Weights of a small GPT-style language model, trained from scratch on English Wikipedia.
Size: 23 layers, width 256, MLP 512 SwiGLU, vocabulary 2048, 16.1M parameters.
Architecture: RMSNorm before each block, no biases in attention or MLP, untied embeddings.
Training: a variant of Adam for these matrices, 256M tokens, 7816 steps.
MLP neurons of a small language model. Each row is named by its layer, matrix (gate and up: input weights) and neuron, and shows model dimensions 96-159. Each number is 128 + 24 x the weight over its row's rms, rounded and kept within 0 to 255. A neuron's up and down rows have the sign that makes its largest values positive.
Before each neuron's rows, "fires on" lists the tokens most often at its 100 highest values on Wikipedia text that the model never trained on.

fires on: "-", "t", "et"
L16.gate124 [145 118 110 162 178 112 123 130 112 139 160 162 103 117 130 124 104 156  95 117 121 127 103 124 129 125 150 140 143 127 144 123 114 115 167 146 154  89 103 111 117 104 115 135 130 146 154 124 119 141 211  94  67  94 129 122  63 105 128 133 162 109 124 112]
L16.up124 [ 82 162 139 167 151 141 134 136  77 156 145 119 166 163 106  82 132 165 101  87 152 118  96 116  86 149 113 145 177 150 146 123 115 133  96 107 117 123 107 115 160 127 114 123 152 172 136 116 145 102 112  89 112  99  88 110 155 101 140 133 111 128 129 116]

fires on: "q", "ă", "è", "ș", "ä", "000"
L5.gate227 [109 142 124 136  72 125 130  76 124 123 148 163  92 174 184 142 150 114 112 133 162 110 165 162 132 161 160 135 143 153 170 143  99 132 118 149 122  98 134 146  97 106 117 126 178 153 119 132 113 127 110  95 118 106  98  99 114 136 148 147 134 129 123 139]
L5.up227 [142 111 141 118 110 128 126 121 114  77 129  94 139 111 100 121 128 117 162 129 169 114 159 107 144 111  98 153 143 103 159 135 138  90 119 175 141 101 120 150 104 133 161 155 171  88 126 154  87 141 143 163 136  95 140 179 115 105 146 171  60 117 165 146]

fires on: " M", "th", " of", "s", "m"
L20.gate110 [111 104 129 112 148 125 109 106 179 138 119 131 144  93 117 124 114 117  99 167 122 134 121 103 130 117 132 140 172 118  90 129  76 166 100  68 169 119  90 115 123 146 102 133 129 116 115 133 130 149 116 133 165 119 116 127  78 136 144 156 122  85 139 198]
L20.up110 [123 103  96 152  65 164 153 117 136 103 122 126 130 163 170 120 127 130 136 162 127 197 133 124 124 107 166 113 161 159 120  96 117 163 111 114 155 138  94  95 130 115 162 101 124 135 114 179 153 139 118 122 151 142 149 137 176 158 109 153 175  78 148 109]

fires on: "ci", "us", "es", "mit", "ff", "mp"
L12.gate439 [140 141 131 152  94 145 105  94  95 115 146 156 122  97 144 158 156 136 121 115 149 137 140 164 122 125 125 125 159 116 152 149 144 141 123 131 138  81 113 102 141 136 157  91  78 142 121 128 104 144 153 111 127 134 117 117 129 141 123 133 122 132  97 123]
L12.up439 [136 134 131 132 105 115 155 133 121 115 103 116 155  89 108 137 120 129 127 142 154 136 134  87 138 126 123 139 168 183  80 126 153 122 129  95  99 182 136 151 136 108 131 100 115 127 131 137 151 129 145  71 113 153 150  70 167 147 125 134 112 118 142 136]

fires on: "or", "est", "ress", "e", "ate", "ed"
L14.gate34 [113  92 123 111  83 113 155 133 158  95 173 156 120 112 139 106 179 145 116 140 163 127 141 153 129 148 128 133 123 139 104 137 139 120 157 152 144 143 181 121 132 111 158  92 154 152  38 151 155 140 154 117 105 109 135 159 150 135  94 113 129 108 106 168]
L14.up34 [112 114 167 158 103  84 157 143 122 166 188 166  90  94 156 138 132 125 108  69 144 115 151 121 123 147 137 132 112  76 170 157 114 109 100 142 144 152 131 125 135  78 130 150 121 130 130  58 154 124  84 173 120 124 164 143 125 112 131 117 172 167  95 130]

fires on: "d", "mp", " up", "s", "ed", "w"
L14.gate388 [131 102 141  79 150 150 119 128  84  79  94 140 107 120 122 154 149 135 152 150 145 179 165 108 137 146 119 114 123 120 139 123 152 148 134 109 116 112 156  66 151 134 106 115  97 162 133 154 162 141 120 144 112 109  95  81 119 128 133 143 126 127 169 104]
L14.up388 [141 154 166  55  98 121 157 170  64 118 103 103 161 100  75 107 130 116 119 156 130 124 112  91 135 164 122 136 153 109 123 119 144 119 126 112 129  72  99 132 144 153  99 145 110 133 162 181 153 143  97 149 131 144 130 148 113 173 152 122 102 128 110 123]

fires on: "9", "7", "8", "36", "5", "10"
L10.gate358 [189 145  73  70 121 144 135 103 144 123 156 120 116 124 145 129 131 118 141 118 115 102  90 172 102 133 122 134 159 108 151  89 122 129 109 121 120 151 139 152 135 122 139 123 133  88 101 167 153 125 124 118 150 118 108 152 132 107 147 195 149 118 110 166]
L10.up358 [108 144 122 111 124 134 103 133 117 162 131 129  97 173 151 132 102  93 153 107  95 112 158 175  99 126 144 116 146 144 125 139 119 132 133  88  94 144  89 130 132 172 107  82 100 162 107 168 173 154 124 153 130 139 142 129 150  88 175 154 125 144 177 114]

fires on: "out", "st", "age", "b"
L13.gate211 [123 123  77 113 154  87 115 102 114 122 170 125 108 123 117 155 136 127 110 155 174 140 126 164 140 143 158  96 141 107 116 144 114 128 126 152 131 145 111 111  87 164 124  79 125 128 127 118 132 117 132 122 113 139 107 159 111 148 151 158 144 111 108 128]
L13.up211 [138  96 140 133 158 123  90 127 129  94 144  86 132 100  91 151 127 142 106 148 130 147 155 141 138 166  72 136 140  69 130 164 116  95 140 113 121 156 138 215 153 107 128 152 127 146 132 111 147 180 139 168 115 132 139 170 127 122 112 127 150 143  99 143]

fires on: "e", "im", "ver", "ent", "u", "li"
L13.gate155 [ 99 108 122 111  84  83 155 117 133 129 158 139 159 125 128 108 182 164  83 167 144 117 111 128 152 141 104 128 152  77  94 134  87 112 178 119 108  79 106 133 174 143 146  86 105 128 109 111 100 120 114 142  85 149 164 103 102  79 136 134 129 121 146 146]
L13.up155 [113 125 112 123 121 130  92 133 130  74 103 117 128 170 127  80 148  76 119 152 137 128 167 168 127 174 108 122  99 164  78 122  90 151 110 122 158  97 131 136 107  96  88 136 156  85 140 178 150 146 130 122 152 152 168 119 135 143 130 155 150 131 105 104]

fires on: "\n", " Sh", "78", "94", ":", "tin"
L5.gate305 [140  98 118 123 160 144 122  76 166  83 134 152 122 128  65 121 146 155 151 131 131 126 171  99 138 101 143 130 166 125 119 145 135 134 134 180 107 132 138 152 164 109 142 114  91 103 140 120 135  86 110 102 109  97 148 123 119 114  97 136 119 137 149 112]
L5.up305 [122 125 144 153 126 148 142 115 174 139 138 107 121 119  76 104 160 107 136 131 124 145 114 133 115 159 135 131 173 130 113  87 109  99 119 132 114 121 145 168 147 107 123 128 113 140 114 197 127 138 113  96 129 140 151 115 107 133  98 128  70 130 137 164]

fires on: "y", "com", "ab", "ia", "ning"
L11.gate270 [112 120 127  74 142 125 157 124 133  71 142 136 123 108 107 143 108 157 140 124 142 126 145 156 134 165 102 132 152  98 141 132  93 190 120 136 108 135 132 127 160  62 158 128 154  75 146  94 138  99  98 121 139 130 138 143 111  93 122 132 121 176 100 147]
L11.up270 [119 146 164 160 126 149 121 171  77 171 130 151 134 175  88 132 100 142  96 133 186  87 144 107 141 113 116 101 168 165 124 128 123 134  82 150 117 143  76 108  88 137 115 138 121 162  91 130 168 119  89 118 134 118 103 102  88 137 123 141 126 124 121 128]

fires on: " and", " &", "f"
L13.gate292 [157 146 112 148 137 140 104 136  88 104 114 170 107 105 108 120 123 125 106  92  89 167 144  98 160 156 109 167 138  97 152 116 184 131 109 133  98 104 101 148 181 122 132  90 145 105 146 111  93 134 160 120 114 117  91 129 112  92 110 132 111 153 120 134]
L13.up292 [127  73 157 171 111 103 159 149 119  96 137 159 138  95 152 174  76 107 136 156 159 163 109 125  98 124 106 141 157  99  88 131 186 118 121 146  84 143 157 172 149  96 130 129 131  97 150 130 113 128 106 105  99 113  89 100 108 106  83 130 150 109 152  98]

fires on: " (1", "3", "7", "5", "9", "1"
L11.gate227 [140 137 105 112 104 198 138 125 139 149 147 136 103 132 110 152 131 108 134 133 143 147 113 157 147 121  95 114 167 154 131  72 168 117  96 120 130 132 129 126 167 122 150  92 139 125 134 131 161 131  90 131 136  97  90 122 122 126 160 146 125 107  94 116]
L11.up227 [115 111 167 129 137 134 116 115 175 153 137 121 164 138 129 151 116 110 104 154 147 110 141 153 108 150 140 169 125 145 121 123 199 119 128 112 122 105 149 122 138 124 122 106 155 118 115 132 162 136 128 105 124  93 117  97 195 129 186 180  95 118 144 102]

fires on: "or", "e", "er", "o", "ment", "r"
L14.gate507 [145  91 125  98 106  94 103 110 124 105 151 138 132 125 117 124 127 122  75 133 150 117 106 116 131 123 112 141 167 138  85 109  93 158 148  98 102  98 154 164  94  97 107  70 128 113 137 147 133 143  77 135  91 126 149 122  98  96 115 170 152 123 113 199]
L14.up507 [125 107 109 166 100 106 176 135 138 126 145 124  95  74 126 135 104 104 112 121 107 121 139 118 159 124 165 131  86 134 138 172  84 135 134 146 122 169 120 158 134 126 170 117 110 137 144 127 115 149  95 198  89 126 151 115 119 109 106 172 120 148 141 146]

fires on: "\n", "A", " building"
L5.gate216 [148 107 122  83 128 117 117 112 168 152 134  97 176  82 186 133 123 154 102 123  90  94 167 117 109 132 117 158 128 137 143 112 148 132 137 126  97 130 106 132 136 132  83 124  92 133 144 144 140 137 130 175  92 126  95 137 112 113 113 168 150 151 177  96]
L5.up216 [166 124 152 144  74 138 139  91 109 110 147  87 137 138 149 135 115 137 137 117 171  92 129 124  92 111 139  94 106 146 119 116 166 126  80 116 107  89 143 134 117 117 133 125 108 155 140 152 147  88  65  95 136 147  47 137 145 132 152 105  92 128 132 155]

fires on: " as", " As", "s"
L19.gate393 [165 152 160 156 164 117  89 140 119 116 135 132 151  95 108  97 144 152 102 161  77 129 120  97  97 121 117 141 119 128  98 112 118 141 125 100 138  69 119  86 118 133 146  95 117  82 127 113 131 132  70 173  84 121 124  75  52 111 137 122 146 129 120 129]
L19.up393 [124  96 121 113 110 114 118 119 105 124 106 117 120  91 131 125 127 107 141 157  93 162 181  92  95  82 186 124  98 156 111 119 162 131 108 142 133 178 146 138 122 116 141 120 137 148 138 160 147 162  99 113 140 154 115 129 168  89 121 161 125 101 131 124]

fires on: "ri", "ni", "i", "s", "id"
L17.gate417 [154 109 110 106 116 110 178 123 123 161  96 115 157 134 128 119 161  98  95 116 111 136 153 147 122 106 118 106 143 128 146  91 109 135 135 121 117 135 167 112 128 155  99 142 134 133 116 159  98 182 141 140  90 139  55  84 114 140 120 119 109 146 100  60]
L17.up417 [155  86 114 118 126 121 118 116 176 139 131 102 149 132 127 172 126 123 151 137 166 120 142 122 142 133 123 111 123 129 121 145 142 174 166 140 111 148 149  90 119 128 156 140 122 116 112 175 135 149 116 117 125 127  96 135 173 160  82  95 136 153  90 117]

fires on: "ent", " not", "se", "ver", "I"
L13.gate112 [163  82 137 123 125 125 146 111 131 135 187 126 149 127 114  92 143 125 109 153 126 141 129 174 128 120  82 125 160 112 130 140 137 102 158 107  91 117 110 115 126 143 116 123 115 108 113 117 148 174  82 162 101 126 151  75 149 108 169 103 105 104 117 162]
L13.up112 [135 130 139 160 123 117 123 104 125 150 133 124 122 135 111  72 132 118 120 117 117 117 189 119 129 149 106 104 126  90 124 112 122 121 125  82 133  96 120 121 128 119 111 146 130 115 188 146 136 134 130 172 116 131 113 138  89 138 118 130  92 131 100 163]

fires on: "ative", "re", "mo", "ant", "ar", "tri"
L14.gate97 [145 130 129 132 119 130 127 119 130  81 123 142  80 139 152 147 136  83  97  99 143 128 140 132 135 119 137  94 135 123 156 116 132 139  76 152 118 107 134 136 138 113 175 147 153 114  71 162 142 118 106 106 141 130  94 136 145 137 134 128 203 145 130 151]
L14.up97 [102 177 109 105 141 136 157 138 157 129 117 122 166 146 109 102 134 134 134 120 131 134 152 135 141 135  83 139 163 117  84 123 105 145 155 108 117 120 118 137 121 110 130 136 185  79  89  81 106 119 100 137  76 147 142 100 136 126 115 125 156 163  95 136]

fires on: "S", " st", "st", "C", "F", "T"
L9.gate314 [124 126 135 153 132 138 128 124 140 139 142 133 100 153 112  98 105 137 133 164 192 166  69 135 112 164 123  86 120 136 165 122  90 155 123 121 110 128 142  77 104 127 136 118 124 126  92 104 140 134  95 117 134 120 138 168 133 157 141 115 134 138 117 119]
L9.up314 [116 119 123 111 104 139 131 142 106 127 112 119 127 134 152 135 168 179 108 156 157 154 115 110 161 137 151 113  96  99 140 101 153  96 160 148  98 115 112 110  89 116 104  99  97  77 131 135 135 145 156 149 105  97 126  96 130 136 125 117 130 139 115 140]

fires on: " –", "ing", "-", "ang", " record"
L13.gate53 [156 184 131 147 132 138 115 138 124  91 163 114 127 108  92 139 107 135 100 101 151 153  79 122 109 119 103 125 150 113 110 155 122 113 115 136 105 137 160 121 201 101 129 129 131 157  96 132 145 163 157 107  61 141 128 123  98  36 147 126 108 131 105 143]
L13.up53 [ 88 137 141 126 151 137 157 114  88 149 116 164 167 153 112 114 143 158  71 109 102 165 128 123 154  91 142 154 131 178 138 135 121 113 134 148 124 137  87  96 142 118 114  89 113 105 144 135 159 129 159 123 108 144 154 197 126  83 136 141 162 153 105  97]

fires on: "-", "ck", " |", " –"
L12.gate450 [134 116 135 136 128 112 181 134 112 100 118 106 148  98 141 109 125 163 108 144 149 164 175 148 183  96 122 126  86 100 106 132 150 110 164 128 143 156 119  97 141 117 147 131 131 157 101 114 145 156 141 201 113 110 156  72  92  87 120 136 104 121 110 158]
L12.up450 [ 89 171 118 138 124 144 141 128 138 135 175 110 168 165 152 116 127 130  97 114 135 127 151 174 126 145 182 135 108 127 135  52 153 102 123  94 104 154 144 158 130 153 168 153 150 170 169 116 153 151 131 125 167 141 140  79 136 117 142 112 122 122  80 154]

fires on: "al", "mo", "ative", "vel", "ide", "ma"
L10.gate453 [167 123 130  96 132 129 105 102 125 138 110 141 140 115 142 163 178 139 115 142 144 120  91 179 144  91 151  95 156 163  99 137 114 111  68 139 108 130 113 129 113 140 144 101 165 149 102 135 160 110 107 108 134 121 137 103 149 138 130 151 165 126 164 182]
L10.up453 [155 157 102 106 156  94 110 128 170  84 113 106 135  99  81 137 119  89 118 125 171  98 161  72 133 120 121 126 152 139 121 139 125 118 106 122  82  97 130 117 145 144 134 140 150  97 111 124  98  95  93 121 101 115 104  76 107 125 113 121 119 145 106  98]

fires on: "land", "a", "ar", "ke", "e", " and"
L8.gate302 [138 169 107 132 109 144 132 138  83 127 155 132 117 121 124 144 161 119  94  91 121 163 146 126 160 158 105 128 177  63 181  77 112 105 118 140 140 100 105 145 166 122 137 115 139 118 165 118 139 153 142 138 120 114 109 109 100 111 115 132 106  90 122 130]
L8.up302 [ 93 140 144 120 113  98 139 142  82 144 126 109 119 129  90 123 108 140 128 130 117 128 129 119 106 108 112 142 186  88 134 103 114 102  85 151 111 115 133 154 157 164 138 190 130  98 156 163 147 139 113 138 132  87 149 136 122 152 109 100  96 118 116 101]

fires on: "\n", "==", " =="
L5.gate187 [150 138 121 173 149 134 126  94 120 112 139 162 146 171 119 155 118 109 107 126 126 143 159 138 147  82 174 125 130 106 134 114 141 140 164 138 129 128 114 151 125 122 136 124 101 121 165 128 133 119 162 126 130  98 143 126 130  92 114 135 119 134 114 121]
L5.up187 [148 101 129 161 165 110 121 110 210 129 123 126 114 119 132 134 137 107  93 115 148 139 109 105 118 152 130 102 102 125 116 124 125 137 185 144 150 122 138 131  82 113 161 149 121  66 129 146 137 120 120 103 137  84 156 158 151 133 159 121 112 112 133 127]

fires on: " Ca", " a", " is", "A", "s"
L9.gate345 [ 85 160 125 142 113 117 150 167 138 135 122  83 164 136 124 134  91 114 179 133 103 165 116 158 162 132 153 137 115 106  97 144 166 115 169 116 139 127 134 108  93 134 115 151 140 154 138  92 126 102 165 110 116 130 138  99 148  88 102 139 134 113 123  96]
L9.up345 [114 113 145 118 143 130 126  80 160 115 146 153 129  78 109 140  99 143 132  95 118  54  98 130 108 101 134 145 121 112 156 141 157 109 175 124  96 113 151 157 123 136 106 150 172 103 133 159 114 144 131 134 120 149 146 117 133 125  84 119  88 152 164  98]

fires on: "A", "In", " In"
L9.gate483 [ 58 116 173 156  93 142 143 120 117  87 146 125 140 141 131 204 152  97 160 123 143 175  74 175 126 145 162 130 128 159 114 152 155 132 157 148 129 102 134 118  97 148 157 121 138 103 126 128 128 136 134  80  79  91 130  79  94 117 137 113 136 118  59 154]
L9.up483 [132  93 172 156 107 152 153  94 160  96 142 131 125 111 118 131 140 126 156  96 164 119 110  84 102 121 104 125 113  91 122 121 130 131 140 113  78 113 145 100 150 142 133 134 135 170 128 106 140 127 111 154 139 137 130 108 108 104 145 138  99 145 107 123]

fires on: "s", "t", " win", "qua", "v"
L15.gate10 [117 141 138 144 148 123 132 108 110 164 146 151 121 147 110 130 139 148 145 130 143 172 132 114  92 141 166 111 123 123 153 138 141 102 169 120 130 122 119 140  99 138  95 118 116 122  93 114 116 128 123 117 169 120 133 118 138 138 151 158 142 109 123 144]
L15.up10 [111 122 144 100 178 112 162 143 119 151 143 122 164  97 143 142 127 112 122 128 181 132 150 160 122 167 156 144  87 130  90 163  81 149 157 137 120 159 100 104 128 124 140 127 155 184 116 151  84 123 113 128 117 156 149 110 141  94 130 104 150 106 146 134]

fires on: "w", "ed", "ro", "ra", "form"
L8.gate175 [131 141 142 125 114  79 163 135 121  68  63 116  81 119 108 149 127 130 104 165 104 129 148 183 130 117 133 151 157 110 128 150 159 134 133 123 107  86 122  53 140 119 105 104 104 134 121 116 122 146 149  91 115 117  98 108 111 123 163 119 125 150 147 144]
L8.up175 [185  95 136 120 136 103 149 156 104 118 156 152 138 154  77 113 141 132  97 161 118 104 114 141  95 143 111  98 110  93 139  97 125 168  86 114 144 126  99 111 132 161 109 142 105 135  63 170 132 136 139 120 114 131 131 159 121 102 153 135 135 125 133 117]

fires on: "el", "land", "is", "as", "ev", "h"
L14.gate68 [123 137  87 127 145 113 116 123 127 113 161 138 122 101 116 100 163 118 126 131 131 114 112 149  82 168  70 145 116 127 137 121 138 110 100 112 118 126 141 124 152  98 145 125 114 163 107  92 139 127 151 178 126 129 180 113 113 116 103 141 103 168 112 136]
L14.up68 [107 148 144 134 130 144 125 115 102 121 126 160 116 126 165 142 111 101  72 117 105 125 128 108 115  80  96 122 140 104 154 147 129 112 113 158 142 117 118  86 102  96 116 121 138 146 152 164 136 116 126 108  83 130 104 133  83 163 154  76 118 151 100  99]

fires on: "ri", "d", "y", "ent", "id", "cent"
L16.gate483 [155  84 156 164 136 122 125 130 106 130 123  66 138 138 164 149  88 114 136 149 142 140 135 145 138 136 118 127 123 119 125 123 112 154 178 102 110 116 151 154 125  90 134 138 140 136  94 107 124 134  95  94  91 156 100  86 120  97 104 132 125 142 151 140]
L16.up483 [174 131 110 150 129 131 129 158 174 125 121 125 120 109 104 143 105 114 162 154 175 151 108 159 102 135 122 127 118 147 140 131 112 126 140 111 131 167 107 119 134 120 132 115  83 114 126 149 115 115 136 116 127 130 116 108 141 162  94  93 115 160 126  98]

fires on: " at", "f", "udi", " At", "\n", "ight"
L18.gate41 [126 141 110 108 125  93 159 108 118 151  86 135 133 164 169 101 121 127 138 161  98 125 125 121 117 104  91 137 132 111 118 116 149 138 139 130  85 122 106 132 148 148 147 118 130 124 153  84 169 117 134 138  96 126  89 133 136 105 115 153 128 132 169 113]
L18.up41 [154 102 114 113  82 119 150 122 140 105 126 124 142  81 114 129 112 118 127 133 165 122 128 114  95 142 128 112  63 105 126 117  91 103 136 120 103 111 119 126 112 134 136 121 116 134 127 128 133 120 128 137 136 126  56  99 121 118 142 100 135 147 164 149]

fires on: "t", " bo", "ing", "re", "qui", "s"
L19.gate142 [119 128 108 101 105 122 143 154 165 168 159 165 183 134 108  79 127 158 177 128 128 139 126 128 109 123 156 101 109 166 126 144 129 152 152  95 144 132 146 145 142 128 155 138 130 116 135  96 145 136 131 110 113 139 115 161 142 141 102 129 181 109 128 138]
L19.up142 [ 84 211 141  98  99 112 137 133 165 142 138 148 161 155 139 125 158 128 138 146 162 110 145 170 146 155  74 101 101 118 113 168  97 145 148 120 128  93 128  97 106 146 188 130 122 150 106 148 114 118 126 155 123 146 152 139 124  85 134  97 162 116 117 140]

fires on: "\n", ".", "m", "=", " is", " a"
L8.gate265 [139 107 134 167  80 121 107 103 191 152 128  91 174 132 145 108 104 149 143 111 121  80 126 146 138 137 162 139 106 113 142 148 128 120 126 121  86  79 115 122 122 124  96 131 108 158 161 112 129 144 112 137 141 140 124 122 132 128  97 135 156  83 151 131]
L8.up265 [114 133  76 115 143 128 103 148 113 118 106 130 126 141 156 127 111 141 125 109 133  63  83 135 110 148 109 111  96 121 100 144  98 125 197 102 114 154 101  95 113 139 163 158 134 117 131  79  84  95 160 155 139 118 190 120 136 131 178 119 117 141 116 141]

fires on: "ef", "°", "′", "if"
L5.gate194 [144 129 102 109 127 181 100 124 137 115 117 123 114 114 104 124 171 117 146 129 142 119 158 152 137 139 128 123 135 115 148 168 156  88 160 115  93 135 126 152 138 149 156 112 152 104 108  97  82  99 119 141 148 126 137 144 122  83 107 177 135 149 156 153]
L5.up194 [152 141 117  99 149 140 147  79 130 152 131 104 137 104 156  85 126 113 108 153 129  78 137 160 134 160 113 127 143 107 139 153 107 109 142 122 113 110 130  85 136 146 152 151 135 118  96 119  96 114 106 119 118 117 151 199 140 135 109 140 127 175 140 134]

fires on: " first", "°", "′", "=="
L5.gate401 [156  90  95 113 117 138 126 129 166 119 113 136 118 116 123 108 134 101 108 132  92 110 134 118 122 109 120 117 118 107 157 174 147  89 146 133 143 128 189  96 132 170 122 124 166  91 163 152  97 158 143 176 100 119 133 138 133 130 142 164 117 133 155 149]
L5.up401 [128 120 110  76 106 148 138  95 136 137 129 148  92 126 156 118 164 124  99 139 110 119 137 128 126 124 139 113 175 121  91 155 146  85 113 123 119  74 179  70 137 190 156 117 154 108 167 131  87 124 122 185 142 136 107 176 149 132 142 147 127 157  93 152]

fires on: " −", "C", "′", "°", "cu"
L7.gate347 [173  98 101 118 162  98 124 117 154 121  96 131 125 100 155 101 107 125 169 127 137 109 181 105 147 156 122 138 119 104 132 200 171  90 160 143 126 126 173 134 160 152 125 137 137 169 124 109 114 130 154 166 133 145  68 118 151 132 148 173 142 134 178 147]
L7.up347 [122 162 123 115 145 125 142 144 122 113 114 158 176 104 142 131 121 133 100 121 132 130 119 133 112 139 111 140 134  73 106 199 197 100 129 135 154 157 136  80 124 133 134 147 126 122 133 124 141 117 174 174 102 133 130 138 178 143 153 127 128 115  90 111]

fires on: "ver", "ck", "et", "art", "ain", "re"
L11.gate278 [131 174 127 106 161 144 158 141 126  77 119 168  98 150 156 142 112 125 148 129 116 145 147 111 135 126 160 135 116 131 157 122 105 142 147 167 144 148 122 150 141 134 103  87 144 142 119 122 149 146 164 135  99 118 126 127  95 133 129 112 129 117 106 107]
L11.up278 [124 147 161  83 108 107 163 148 123 129  99 118 149 154 137 125 109 128 126 148 100 121 136 129 159 131 131 137 127 163 105 125 121 152 122 133 110 138 166 123 157 136  73 137 140 141 139 114 173 152 124 131 138 117 157 134 101 110 100  91 119 152 131 159]

fires on: ".", "\n", " &", " pre", "ion", "|"
L8.gate127 [165 113 104 139  99 133 128 142 114  83 198  99 111 104 155 167 107  85  96 103 117 136 132 121 103 177 100 161 146 102 158  91 139 135 165 139 104 124 117 139 160  49 152  97 135 115 152 113  96 152 115 101 116 107  87 119 136 107 116 183 145 136 133 151]
L8.up127 [152 122 127 122  81 137 163 141  97 119 179  98 100 141 114 151  74 158 146 121 164 145 105 107 101 152 113 126 123 137 122 105  97 151 118 135 125 162 106 179 178 114 137 158 160  97 138 128 121 139  81 124 167 121 145 143 171 126 110 164 152 119 134 150]

fires on: "w", "ni", "i", "g", "u"
L12.gate261 [161 112 130  91 107 134 113 157 142 124  87  93 172 137 140 115 124  87  92  82  81  89 121 165 168 112 113 142 126 101 122 130 122 122 108 128 106  99 151 142 174 154 102 102 155  78  99 127 108 133 115 178 145 118 117 140 109 115 105 181 162 139 112 119]
L12.up261 [134  83 142 126 109 140 140 159 101 101 123 104 145 143  94 138  88 128 148 116  94 128 129 123 150 116 112 165  90 107  75 101 121 108 101 158 129 127 111 170 116 132 126 108 132  92  90 109 125  80 145 147 131 133 144 135 134  90 104 159 149 115 132 122]

fires on: "===", "ra", "I", " C", "ta", "C"
L8.gate294 [110 125 128 174 149 105 156 124 171 112 139 148 145 128 143 105 146 166 108  95 129 114 148 197 124 116 112 155 113 145 137 152 144 135 162 128 147 139 108 149 131 132 114 130 121 126 137  72 155 205 143 198 141 121 113 105 127 128 143 126  94  89 130 126]
L8.up294 [ 97 143 135 137 108 144 142 157 140  80 129 147  31 136 112 144 125 124 153 119 147 170 146 115 149 135 130 145 122 108 128 113 128  74 162 115 159  98 122  99 122 114 141 133 153 115 120 164 105 106 169 117 142 114 153 110 114 127 113 120 127 104 123 134]

fires on: "==", " ==", "\n"
L5.gate436 [ 93 180 111 141 185 119 141 134 150 121 127 127 141 132  79 127 128 130  73 113 128 127 158 137 150  75 139 124 165 111 171 118 184  98 139 135 113 144 147 160 146 113 157 121 137  86 156 128 126 133 161 119 120 109  93 172  82 141  89 152  80 169 109 106]
L5.up436 [131 148 119 146 106 145 136 117 188 112 165  92 115  80  91 124 105 124 115 137 125 134 106 168  70 175 137 129 166 153 161 134 144 105 127 104 125 107 156 149 118  97 134 153 155 101 103 118 100 154 106  99 106 134 181 132 172 167  97 129 121 127 126 145]

fires on: "vi", "t", "ve", ".", ",", "x"
L16.gate100 [128 139 118 195 150 128 119 124 123 140 147 144 149 109 120 155 125 108 120 161  84 142 100 123 144 157 139 127 104 149 144 137 114 136 156 130 115 149  69  82 124  95 136  95 131 155 141 113 120 162 151  90 130  83 115 145  96 128  89 128 140  90 116 162]
L16.up100 [102 145 121 134 117  88 166 154 102 131 162 147 156 128  80  99 123 142 125  87 102 171  95 123 130 121 145  97 136 117 156  99  77 140 118 101  96  98  84 148 161 125  97 110 145 139 155 152 117  96 123 107 149 113 106 172 115 120 150  96 110 116 107 115]

fires on: " |", "ic", "-", "ist", "mon", "air"
L15.gate415 [121 125 160 135 143 144 124 137 131 131 179 119 119 121 110 149 125 155  99 132 142 142 138 151 107 117 121 141 110 105 125 123 128 114 127 142 127 112 146 116 132 105 152 168 157 157 109 108 134  92 155  92 142 120 124 118 116 127  79 102 142 161 160  97]
L15.up415 [101 147 139 179 138 167 117 111 100 107 141 144 141 113 145 105 128 138 119 104 114 139 151 141 125 179 157 105 163 156 144  55 106 134  93 122 136  67 149 132 104  92 137  76 124 143 107 177 155 119 169 129 118 134 120 153 150 112 128 134 103 122 126  92]

fires on: "wi", " Wal", " win", " won", " William", " Bro"
L7.gate421 [168 136 136  88 119 118 117 121  73 152 132 125 131 127 103 138 148 113 105 126 100 197 138 139  95 148 115 158 152 110 145 114 167 146 142 159 155 116 124 124 143 106 125 126 108 105 132 110 104 129 119 131 145 118  83  75 137  89 106 173 115  96 136 168]
L7.up421 [128 115 146  88 130 117 143 125  92 162 120 127 111 145  88 120 104 114 133 105  88 191 152 125  69 120 112 166 128 120 126  95 159 109 109 153 127 125 131 111 108 126 111 140 107 125 137 128 117 119 162 133 138 132  87  93 139 113 105 152 123 100 139 149]